Weights of a small transformer language model: 38.7M parameters, RMSNorm before each block.
MLP neurons of a small language model. Each row is named by its layer, matrix (gate and up: input weights; down: output weights) and neuron, and shows model dimensions 368-623. Each number is 500 + 40 x the weight over its row's rms, rounded and kept within 0 to 999. Numbers have three digits each. A neuron's up and down rows have the sign that makes its largest values positive.
After each neuron's rows, "fires after" lists the tokens most often just before its 100 highest values on Wikipedia text that the model never trained on; "fires before" lists the tokens most often just after its 100 highest values on Wikipedia text that the model never trained on.

L2.gate382:483503450523524506529483537479511534486607512524443474570523522523512406508447518569507457408522440479543505487576565504530456479464515503498473505507518493457458523456488492532493485480569488552472509514471514484559538627500491482575501481494456483478465588516528546476459470563471488470504530482428487501488440518469485497497499558509454485456517436541493496508467515457506475493528482541597500455536480540521455529512483448503499495518496495533493494463494473501523398576407439527500456480517512602527491525517507459488502498488475522506428439561449488505479517549468478462515418550479516538420450492458530542509539501516482532513592517521510588529459504444461424506475509540554562439556490424568507566491416469512559546544483466520553556495451509494523440494428555
L2.up382:594486536523543539531456525472541520533491454523481454506567510540459542519474555552543407458499515477485552485488586529379455487533498523539523550477436486460522443524527563503562480500519513560542437474461454479538504508477495517474508513514520490502500485501477557525538477535505520491561526486480482547424515575473488441439466497489486503528510467490541473534489478473571520479425436494492453440452482518482509545463536534463469555554412494483466527469523481477444525477520444578558507456517538589443479469524500531488519476514510546438485535520454501449533493502499470547485499558430525644556442507452467467485426499571460506482489451508551529430539431510562487489503504545500519488562548466524485548430537541510498557552566517552554504423528544445517520456436476
L2.down382:492521455477417498521434535464598454621529486542438485461595442524548544448447499543546481480526451485526499492515549462510422535577468515501483486532550466456493506497479569486621541565530580449525459557521551478540547571523544564464456513475465493527460444464495550543527413489486580523504530519501476487443505611471500487462423512478454457480448473443571486495513457484532483475426444441459444476586477506511458485471468549537557523506444463542531475532563508487454497450489493551495493506468480521433519483467504592551546487501472518470551512469447460489516490488501447553462487551495512540491471551478473499498451531547505528528561499491515530460487441464449452535498505515506503463533484488610489474526443543500565512504491538491482554496458469438520551473543502
fires after: "| ", "′", "."
fires before: "| ", ".", "″", "–", "% ", "\""

L2.gate284:479463576524533540526579535428477498492517430502532477475523491448480420506481523404531456538562478514494542477483523583553429511397529617535439551555563460473463499492458490511488504482459486504494564478509485479494463488487527522457463566546515470467503523401485475550512480458441555515538535447515568524534445544501542539502419533527512503531590586527514475526475458541494527469508513481461471469424486509574537552430567583472547512561479445540514459508453429529492453450442508537526569516585573528437537570453463548433519510492515480482556505538571441515518454442509507519412454533567540529507527433501492563462497529497554503511465474481524541501434482478523486415547496449542443470450504505486484481450566584504588579555549516518496476481516432481482479522446496
L2.up284:500520500522491550543510476484471563501534450477528471509558474535494465438435480479481441523497442530455396483545561535487511511498539534441447488525495503442431539479452541520471480502490459515476501535505452486585527534448485528480449502488467521487422521492385480523469499481458535444468452418460493463460441577526497464501499503545475465552507501491500565537487537464532550534512553477435542464440528488494466511511514500444513492519555484620484498527508535527516532429497500542524473472526511556452524553438425520498479499533560505453431487483460489544478437533434510519410504490527541530473423501531550531523475547484519512476478506557517536533486527499476483524493471414458479533515507545457526498491453478507465497556582492481457503539477397472517524542485510
L2.down284:507447514519567479543567528395480510466559460438512499476508516498440533514483520541481536544493594522485556568493469509468528501476474471520405536478543538521496513517512572477501468451497528522483579465506439419528518483435498464460491547570501500499502528513546455456449458472496503557563542483481508536462485530504502463462481484541525465545535495474520507519500505528533499498484539492481589520490503487456582535505517518478587473541467516440460469488516440506553509502563548572540554535561535495490559499471481576429450488475553568497460552506474480500483480427509469582501530529477429511494522457468461573563530552547468535535485498561540459459478544592502528469503453531395545559491505529519503558444539470486459519501521493513486542505481490446485403509481522
fires after: "| ", "+"
fires before: "| ", ".", "|", ","

L2.gate148:476475544547504605460509453462505558509504587495546521608550537485508451515499445480530423596505471486543578542527472597463514516476541531533556515479450503545539447519571476470461489442549524441534496538496595496475434463530538506484501526467467554479514582528502532446443514571469457468435526542445493478476481501468431493456547544445521508556470484485507545467501490471525471476471512449563384566492531516522513549497534505520534551455471553538531521496503565478521509541426507491404532537447500505432467527479534527479509537495532517473432527507504492489487438534467569550455511472541450458519479512502492458472478488464451429600428548490496491473542470467513458482546489528404474503513519508433467509505514480526492523482492501500539539435492463491504526535492482
L2.up148:470442478520480574499543484464535493502524504488515477526543474465533526459462469574541433446489492488543526412533431521508556470508505498443562484512465527499526507396510515486506498535529547512494500506507440548457526469523415513576499542478561470472495511489468479525528439458493508512442492511445500507466494516441478508505444518499522499492545478478476469548499555474476445438541505484559467485567526469534461492469451495537525534541504490540543556491461547448519500512476504452462462464570508468472513387461483568510443425501453429521552459569511481490505488586518475504552558459597461451443412509430486556542455494531484515488542500611537534479513475564553443478551499493483530434535475552517487491556507469502518409581541486458513506497473554504549513452530461
L2.down148:491532474533453474532395448536513541511498483495479456530495538571487477506453510458536490498517450540556516507556469473441505436473469439419495484467461485508513510446462483470553514539489516534465458441448477529435467533446514484542481542457444486535507506505483477502478489466458510497458442420458589522502551537500484441462524458458472445520492571480483478497588488488526486490469516457478379512469521500467474486520522516486442515488464442552419551474463519452463493435463516504379457520516512487459422455467467572484438487432579476484543474490517550513540484513440520510476493456509515407493510587497545536553521476469462460455517474450477502500530501506508526517465570547459501446562426495484559468509499491495554506512503493503527492553513470561533518547521460
fires after: "U", "United ", "- ", "==", "New "
fires before: "S", ", ", "-", ": ", "==", ". "

L2.gate157:491526495465455510573526438488545475508546487504477546499462460561562526454542494506502566482478505547532487562548497394502476464409549519529445569511483512547431412482495496497488524485547475448526469560497471522468499472511524507510469493474533436415516491481426568524504530437494531458430582517501494416480390560477500396424538532581499476486494546537503501494458503484569546490472458528544470490484471435507522420445554551568541545459538519497550511478531477508537507512498497431499454554438524489488458438501443507512495588552512461502499522554532518474473548508416503488503538576559527565465536464548424565483445439558551519477484532487459536524552443450576431476496526554507539539488498505507539450451459491523511473461478549517513537514517531461508514504515471
L2.up157:486537556587523524466499501476496494543523593509460537514467453454567548556525459448532518497522513545457452511503521418489496584497568446463416442545467597497503557453493482434507469498517575463533442565488496556495527491501434561507485480455554460463534538653540503537455486505506505474402479562521524552451533514551534452514542520508415507509473507535510552531409513530577526531450477544528510526483477478517502495538529456512475499513500456583457533582520487564524537508525552485513550514516541521523455531521458504529467458500496417459512434515462544466564473466551514494580538480448505519427528516486498460550537540496457425481495498535521504503531516498485514431496517511549538479519525576487456516500510630527468564484523475583472489546493524507496480530495553
L2.down157:513512469478514448400556548518566510505462495523376488457493552456485508464485513436541513549527488499482516499522523449458567493500543502467482457512531497510502575440588461456508534506546510511525560494500523525583579500559477456457493488437556545415539552472512457463561472535538516503409432518470499554448530505561533533535531488476542498569482470535512467510440569512497524496470485549561486514523488496464527497510523420557448514555395489533455541503473506466573433468504500506569502478512482461500514512529465499557516452463462505546493480437484528540553430500473514512527503528540484560506535474558556468436477578465482431480479540484511556448551541501503555501508494521513404548497455560469540516501508599547439542505524468530533539423489517458508488442518573
fires after: "| ", "−", "H ", "+", "V "
fires before: "| ", "; ", "|"

L2.gate299:502522509496506528487560544581525537451453554419529494546408504429535487526490458485504500521440467456504543425518463497501509529496528516537446463557477517579441569516451529457482464465514450578455528524563499478487525489447494414542465555496446556509458509531512456412482492424538504430460469494498475499453471448564473434481424469536566540480507482560432483486492469473490491503468477511515506529530467484462462520522533503508548450481522488457586602500511506446452455539413526523471503479509519489434518540574556501577556508507594473498479507492519490437502467476479526490490401488516439444488412558409473530535417508489472500496472556544476487410491522515489516470439490469462513472508475507522509456479501449486500482401581488496508446478506506543457543510500511
L2.up299:499516558489501515567476503517493521487439481504523427543475531491517525482442493493483519493497516504479465512450467514548477454502500499454472457509556488486527556468565436510480487471546522519497504451495532551467470532445503476465537546495505483516481520430441515452557508414554470475469426462502520533544496494513583491479494455512580452474497551544531425542525475543440499499459542408446560423561547431454532521593472434537448420505567567509497528481409485446490537496530519532497466574516450450487480454519579587508490447469571548545461591500533515513401454523549547481491570543475473523454494498434497530413489497485471498520522576470449506537496507510498452515513501602501501507467501557520564417461549446493482538523554494563432486498492516616493500450569544
L2.down299:485533547477444476524476471505557550538441500461481540475472504482539520472446484401550523529490420513535484498478536484496449449573518517518471519499539576466498462499526543471442408465487489520450516459508467518557529466475570468560438524461518576538522426476468508473501484489536491512454507501541497470546460462482528442480547507512472503475462577524541498563440519477476543457489515416472495496508482540482476509473437478473481464440549466428463503482500447440554480541476495474525519501463499535520518564560573548487484573432472523503453474451483480451441468503468486501446509482515448590583507499547439515494376513540524541531540522450438504542485510520515503462466569467512465485486455496504546438511550524527527543463584505552507526468510536544448570520515609
fires after: "the ", "was ", "is ", "as "
fires before: "of "

L2.gate85:506458450478498500503497524507513469487548496465461520533518534493486559466467491471434543524486532527458478510504426567441440508525481498478526537549548526494501521540470480514543488468504544514495440459511519515525486473472487526568476475466508469491575486448442548509497488538533490405521530567550455409471406443480500423433511517508479472505500448529508493458384483496513502582464552429519564424537458480443516483483553525515475514565518527452478534528442457476602498577466556494583452449468484440419470483571494474502509477516490523506497508578405505504512489497483536437523511549505461529519463471544571472464448553503546429449486531519593546531591562492485444490564488451561531411510573494501444461481398530492403482516540472451436490509480565487508515528438510
L2.up85:518449512474474473533451514557515528607355477512502538498420487468557502522535615490433509504452482500448533545610494460501515522474492502467479425577565483502526516506465485483487553523452463527461526496539489572572480536503577533502516458491568495524483441446530538503549483520485505505515585478489453524502525471471521557500520459492472557487473502456470488487452489518488499518470553476546532526462477500479459543473444487508395525492514468531541503489579471422502422489502482555486515509447560500546568477477542454454483516551499524452581550464544600538482496492476546501502481557474562518491500556506530473474572445463487447503501485418504548577513501499423478479486466487493477452463565499472492509516491484536445471548446416486491499472560461475519588554476509
L2.down85:487413545508502506456549436511538418560536432555519518545459469422492526493497538480549482495507495465555559524511452424457533544458537509578496474526502485499422424538497495486519479471464502482466455505510489583549483466445502621542521464521550474547462517460548454532490520496483502493467534539476439544442511480542435499477517472483470524509461562599510500470512505518474516537438498466502516513482502508533532480479513479443520460497441530470523525456562514469504500531553569465515519481503494542474427563442480402559512585493523530495513543536488561533520482569524520503490507537485504525534444503463506577489543563408455566482484543579513544563480472547503460538504384416506510496530534511435474509496507526537502470393415547496514521477473508485474490505492542
fires after: "| ", "–"
fires before: "| "

L2.gate343:556530491526545441501506507434535472478530511502541537482493471522567486562581446467506525562487491444426455521521504498464555526523542505474540475584486565519381453527546511489468500482510499438537480442499468487562563505488453481634479572503552501541497455514550531512496500496494479463522499517551469476511456501527475482437466458510535493545495539442464444503452538499541442464556392523563491503451528516480429517491457538495415499498493486482505533513532477497400517532465487489578572449536582504585549557510511479465516477477557589488438521470551443467464500528480491494464433519464459502527511483506421564553508484483448474451521598491468494472516505553533465484466420564564523474591533390483502470539372428505425467581530527455627568468479511458436468510472585
L2.up343:503539504530477540562491452525494556421507490401535483470509524527501566484517513482481539489489470517493433457528502457545430489481505549547492417428494451508528443503489472565417593512485479514505509500472468557503475483447555452551499545531397480493449511477528563526561471460511508404448519426551426480601484562556580456495513547494496456497502559557462476496493543584445470474424533520471454515580496547502512479509519479511483484468424555447474544521514532488503469463525537495548500491509577461458487447486581494467512572537504496523486493536435531451546497514502425593525528462492520396444531452520518529513508402528506543515513518549498603552511479464507514490483509521514534529481508457512504469540459459526413479499533543553517430464496460541449494433481552
L2.down343:507511524472477476537484542508489535415509525444502532548495515517481537513445496523517507500477560469514485480495566588483450537485532533438486520471480506537506523504497524453447514561502478499462492472539530547517510513472478502500515519498446468514475534467512484415497458534518457509519521542488530485508540511579490497516445569441551511461461504448463551516496541536510517492538596491556489490491491456522581514504527512460490471497525549483461479502604529489551469514555485519544467546464545462492449436508574548565461558437525465551486459446458602525526500515502525486454486543507559474571526499548517592480446492541569550490538448524496491529548481516477482474491514494506444380465445447475532477504505466499556488491466531468489465548451515497504537543509509
fires after: "was ", "been ", "be ", "is ", "being ", "were "
fires before: "in ", "to ", "on ", "by ", "as ", ", "

L2.gate350:458455499601462532484521504419437438479522466429519502533498488472564533469512474459526465433543549474468514492426577510449537521424472488536481488579528546467461510482508428486509533532526450528539452481471578473465514488539458465545474572477541500425488447484507529533508480450455493516506536501512515491509478505483533479509447461512460539467568490476434520441465480498459549501537426554529480535513577485531554459553607545449576560536487455598509496506467498519511478552532469493541551471517544520478493487517473494461460515468466540509510569474543439510477495524529450493500494529452442565476512536484464538487428515504525485523494452489434478487506500469462490473502474524498475536455471505511541490466514509541534493521608526444491483504485518431526542552454520
L2.up350:496478425528491459492551517554459507539514503509518477534511456522461451470578423533524511494588515451459518495475505526507575538528485458463494508545550475406426485556438543435544466511469467530553484516542430532487493506424550408472494540530480563479515479496496503524475470493515510541538524430487484567508474516466550473452458502461517525485451536502477493499509554444484484494441521475430453495518531451484503532474423509582496501506507459454546478495475459543505401473551449526471529456477473542502487435475524605451478509454486547491563465529523587500518520518543492487456429521557526570573540444497532494488438480517460424530507539567562465602495517498534458543474510516488474542496462499440563433533470484453490473475506530470490514492547497410426515573503526
L2.down350:530417421547498464527533519496453513469499473506519511543531394470459495556500459522464476504501496463495510519420498529502537443520504516527437530486511503498458496496494488487526539644462461494514525498546456546456435541525461460504544518601460559476533533443440550579443442475451487502471531468544485499514513542519524451492406488523450458466419456512548442487504493465472525494456463506561559438552540480459464515472535536432523450468507445501528562469461525581516504487493442480478502511509493454413460533464488448402489542502533517509600557534509516513454518451560500518520476537473587561582440513471530542483383525530481477541562447536522515492485475463482523557538539585487443568485507524505465494502511510445461521451487459429521481516485432428516526516500593
fires after: "| ", "′", "("
fires before: "| ", ".", "″", ",", ", "

L2.gate473:529510519502499538555588535449479531562544495462536545518471514532548467473452417516506510557563407450508474532478576588524542553505524509483475490482531468382431514483562517477553504551417499533589544493508466513464481534538504459496464510502492483461574480534488534460464543515552486495414490449515454493451518472489521463527505566550441543493503541480436527526472545538450462544443462495513574449470510539518563502461508485480486508526428519495531451532530543517456482524432426510511491454453469549481511438525470494537508443429494475488422520484469543516541487524464476572572492486422498583541553488498435553515457533521565459498490498524496515511526486532516444498509465489454572556521456545521428469509443549501529504560521444472522517517514439431539547444500494
L2.up473:445512464485520521455591513477482507480578502503537531476497458527583493489536456558494461492542486510522527518482538514506534597517474457484502533546500574432438545507501534519522505465490492482462431511537511491512453430445546557465547469463469463503536475509554517441509452475505498439404533504600510596504515488518451451525513532519554514491505486495498528519442502530506534475547506495517532585495459556503576450540502468400502469526474510490446486487519576469460528446512509497451462506481380490527484503478456403558494470510497440441455497461454576503521564532465531520496478505443535523490473479380478591459543501458577546459537422504532454450546456529447497541576537542494526482514560450506438525500451544471560471464539464439483547517523441472505475429536495
L2.down473:506517429459565514600441540461467535560548541535474488509507432476555449507466552581479449483546475586484476544449409470491483528480480463482554483541523470471564478504430493461433440510445469502487460481533533526454409517508486574521595505479468478534559492511429527481534525549478553494499554483524479463469523470451496545587492547436534466517490448513527555517490480549482516558479473437467506516531505529575591511533477519474428494570472542450496516447487519469539504436441541470514489519473421490506466525458491516495531549521428443533493555499475536547499519457491490497486537461483514445462511429465493520452537506548537438522582483466660560509550481481525583572450513499567477482498508473479417510522490525554603451512499357546512475558494519475499506499461533
fires after: "–", "-", "– "
fires before: "| ", "(", "|", "in ", "(?"

L2.gate125:517507532499511500531496558509479497506486491497472565600503436460502497493565469435503439493509559424450478547503484538540537501527501545572510505468466451487557575500461522538470462543535442486541487534492489510474534484539607544481457480527491443489501501522551534599518465508522451501547422574514500495477480492415537475526480505546486457494535434518520509508514528512409501484538455505495530535529506539453522535452533528517449474455491502476504490417502552463547490493511458587537533409522516501407471468515433532510504591488525561446511532502478488514505505348513497501530455441562518511477483447460525553517576495405529393511509533499473542544440477465518484472484499552462507455488523520412531423560466491528497471474461517514443531498543473587525457462419432
L2.up125:438535483503482523519483547472563515455403477520468380498442532519475467471522524497484532533535512490612439459470538497540437460558548502477529448457616526502558476471541475455505492470529465520486537495518518492534486451480448426574515466501484458538533522506468473493540493480472562435500443423444502490476485574468502552597445456443466508448516552428486498442457505486480585518467434501503513518531491540487473520516487544472481488559507544450489502466477421538538513538553548446427412431518532454476503509555520472573510495510407523527601461506443434473545524473550512473443574551493479541496506467500519455439512521543566530480522597522459478474551491474391399524484480488432454571456462376541492542571403501494513543485491507515477571540509446503503556537509505
L2.down125:579454502509559553476546541481524552456459472528464461466470529445539474559468464468561536536556476447483433528517566441485529499520502504528568453470508475495451507543552525517516513499539489492567421510526522499498519444537506476506499389500546488528528588448456417512550489519564473499454496508456560589491576476486571449484550509507513506502417519486531465543526553497480524505549439456534502480537496536532584497557517561466458415506517520499523527531515505461514504516522481501479474526538489460475569518553550528464509534533519570447494511509515466505454447451498443442433506604591539518504531478413544466488466506459520517472545547559532427494506449512447467480526465467413534463496523454508447487439530564533507496533445507468514514528566427527553535579538477
fires after: "."
fires before: "% ", ") ", "| ", "males"

L2.gate620:572497482496529462530509498571522554496453431512496523475437591439502456481447462505483481460493487425511485489484553483468493501477583487429553490458495519479609520436488420485558472516484579536551581458507467515528509539529533518591431449437513487451583532527453479521565534523551450538491528483512499518555479500505448517530492525475536444557453487570445521516588450515596564486421561471504489383509533483463446492491491515510531525531564441532467493469466511486526506572534494522543419510512452484420541537527582535483444556520529591441493539467494535494572452532501525482487498544537470505437530545579471597538505516478512501461499465554518565439437545514484499468564483477482530517511528485546505491539483446519506456541517488481499532563470461476450497516533481
L2.up620:512442508445531549534477577513521520527459479520443441527455531432464480583448476550493388442532497541599558508507533536468490570545518459484452473497528492488473540446569508522520528522534571553477432546484559445440472495521396508443605453482488503537490561503510532473496516551510463464437530514467506554509488495496499528476471520535527500472504474450547587471440517395434442508470455486495452508503437555519434535497495426533640462536508453508539503405483505487477529549449517461497473520479525510476511567537517470538504477464536519477490522511544441478448596416480382501504450515571509555510573450441507555500583496497519566555450535533485490537449492476491525530543560462482529537483534569471468504477505394524492534498534511429537564532486470476463509499557526
L2.down620:553480569453483587574449463531489479468471557512508512464474521507491524520465423562490480447530482507523496517519555472494432514471440529482561500519482440482470581448526479539518471461485526509551467510438489458509489522474592525421541523520500500499504460492503523536496491485526527449437440471569497481481554482567531534466555501579504441529513490538473441564507527530508505487406493494455526511564552491517461458536456500476482501504536528466605471478488494503518508550538494492600485501467483456506555517500527501551483568509542489487530505495494445430485461469429547476504427450487471525543515467457611546477554460483480550469541497481492555539490521487443558515505513382492536447501532508460453552480497462570543558505533560479517436519498496528557501481488528
fires after: "| ", ".", ",", "–"
fires before: "| ", "% ", ") ", "–"

L2.gate279:517549518476409460558507480477530549483486556486524469578495547473479503491534460495520473502476471537451539514449529526449532471489487624527482508520474489519512464541487546464491484519495464491501523491530421481570481490513490491509528527484495524524572470492502510458464481563522551528473493570501522464478489537534546543506563506532468507480524471568551515543458496433540483503384480513394534491554418528526469447504506495561498487510483512405501427476532445532443505594479544589577511481526486548474403515543423537520556470460518512516455557472552550518508424491482474575492447514561468430500527521491517477465508492423504484462525541458467440545564511486495491548544521558456457566444433545552509479585426487480518455540530527527503564422480477473524460494398483
L2.up279:452503528505469503583400565550526523478480587483420492510570526534590500536460453497499550507480480564457521530457489439503567501514548497506437478504433483493596549513495516524521515466535506521458502398556494536518441498512487488528498512406482470593532441528562453465472489599577578503588492537540429391560414524467551458452482412510494552498446483523459568464501513423491505545431479469484523521530499486498468513549454569464526472428496465468522404489537519497473543498439543465536509519501515534456555520503499521563534527492509457448445530510497487567527543406499453527457482452485430485471486491504540411565531505493532518513598531529572483462470505444500440590468506533600543505505490460507531489578464536497503528500497546479515473528443455462438418559483536
L2.down279:455534479559438456458467529539575520492517530547531530493591525482548485493483441570537417540434499497486579448466506505545599508534508436524477479523481529442573578496554528515514547546492555456474523476547489485494532489443497530572503553416445489583523508543536442435456496446471496474445439552551504479455463565478511531535454432487488583454520470544446483529549465470475467474460513478486578534488510517574468530500532535464470478455422487477506474525514461468445558514468576550547531527492522554502486550515517527543478480499482494508497473538472437533495458407507510551494468496556568441477511507442509445545537481557540575498545487542614530541513479464483453565517511537533509481559560449581544442543471530486486518491481495468467435556448514502473414564453504
fires after: "- ", "Production "
fires before: ": ", "| "

L2.gate530:559579541470520511526520574462534515525520500477528537456513480515504563550488467523575473532559467514539432490518513441516555460494448488581587500455444543490447543550493502528447496503544525553462550522489513432525497488529484462474602516449504542514511490437508532480554557478501541547545560606505498514514453508467467535484570507582469495543487473510503505465508552506552490477504572447540522538479464511491535551550543479451517486539568502449520490510448533511536480445503515454530532424496550508479482451471427506451479435535471517567472562449497483533545376498514497452440480622506536484489553558500463498498478550474473492448428457493502504586478485532509458509426495498582472529531485510533445558473441482482472575495542476468480480519458538477510431479529431
L2.up530:481482467536496517519520544493533473542500437519521481583491486507459548510496466527501565493496462495555467485500501465482529544486457522495501537448506565476549493536515424499540473467549488517515502459521435444487478493547580463450450502495492479443589503528574438516447447474575494502485448497512446516499465529601584429501540568486549471534467428514509504508545443480457504545471531549564510465414497429576480508509479516562581394441538448547456522515489497427553431505446507486536428465479491459465484496476474504431486572497551422564499454523537497415527552524531527508480526505453567538461546390445512524410476498495485535487534368463554539472451517417552510419535527535452463475548528545536531460556438519547490539545511538461567513492501544527502541532451473
L2.down530:441528535424518555504537528491509451547440504543562421465508551473481483480463514500546503559483538542490494510536476578549499484479456509521454534489530478528534516565534543357520486607484491457489468490463474493456590525524614547483518532492496465525481580529519512512474425481521482454464468512476537530528505539545474530527503491472549516482487479525499556492500525540540365463421414520497509596441556529493492509445466467549569452512486506545495440518491475495536467509478485531494554488533549488478505510487529471437510470489545460489521434498515507545503533539524487515543466449583516562502506457500512452488488560477475533485546502410565551409592583518551387465539490490505516528450447515463465433400542443469506577467440524489435506553498493590526499558476585
fires after: "′", "000", "°", ".", "+"
fires before: "″", ") ", "| ", "′"

L2.gate104:503567457458442495506525501567492435505520482517522494499517548532464543508544435472538520470517596469543507439578492574539585513468517482581501600457486536488575483516538545482472514485474473514524445539491476461496502478494508491493478495476501456466501558499525518498544460452527505510459553505499491457505453465564528522428538525600458521475548463502523480480446482489461455526531527572491522511525512497462585504474531503529546478527520508396516500379489604515512538558467473465486525526470502548481512480521452495509556511496524466518518530473509450442513473456453469519442507618467487537566488552460433500524503523449516507526507614517433538551520476552436503508524466486533448550547466555575428452452460514618545525568490554447563464499475506528469550482437461
L2.up104:521488487487444510560461513530508466525477550526525452517478537486413478512482492483458527502509517496463446602485521464482570434527554437490507501471435539488589532497418445479476439525459595506480545529476479497562484487539498550575520465500531479541483442443489515537481570510514488483483498454529441609464527531500516507445467533537476419537548489488515555520484443471536500464530478551484558464452496493588502443497504494496512506498549501468515490485585490503616479484513467509480519467503567483556510487501461455493435501576578571533525491478436419520478490478496448483442468486476545521526509500461408450491490484491552495461472486482468604414466474538426475540545459523568496491510455518489542522494399485502493504522504482430530539476489542510495484493460512
L2.down104:536522544557542536481511508569548453555523578473514486567580413473543495488506499572443454472493463489485489499487441493491513510477502454520510510477500514498563461558458467537455506494469588515562516456485510446575474434531500507572537494470483508539515518451438565477475463502508515477504507499461583508481486549514503540541572466512526428508621503541506572518508477525490479453452524510516453434471504510518528470487516566509526491515509488506485537453562494553539428512498485497461565406485501491531472468535474438491536545505477576510556544477519530523456516458475509487508527514507452508543516551474455469464514545527528506434523422455586496445450459473462486470517456535493485407456496565580479520540449510576509494581522517495472524489515492485552480529484504
fires after: "| ", "Country", "|"
fires before: "| ", "|"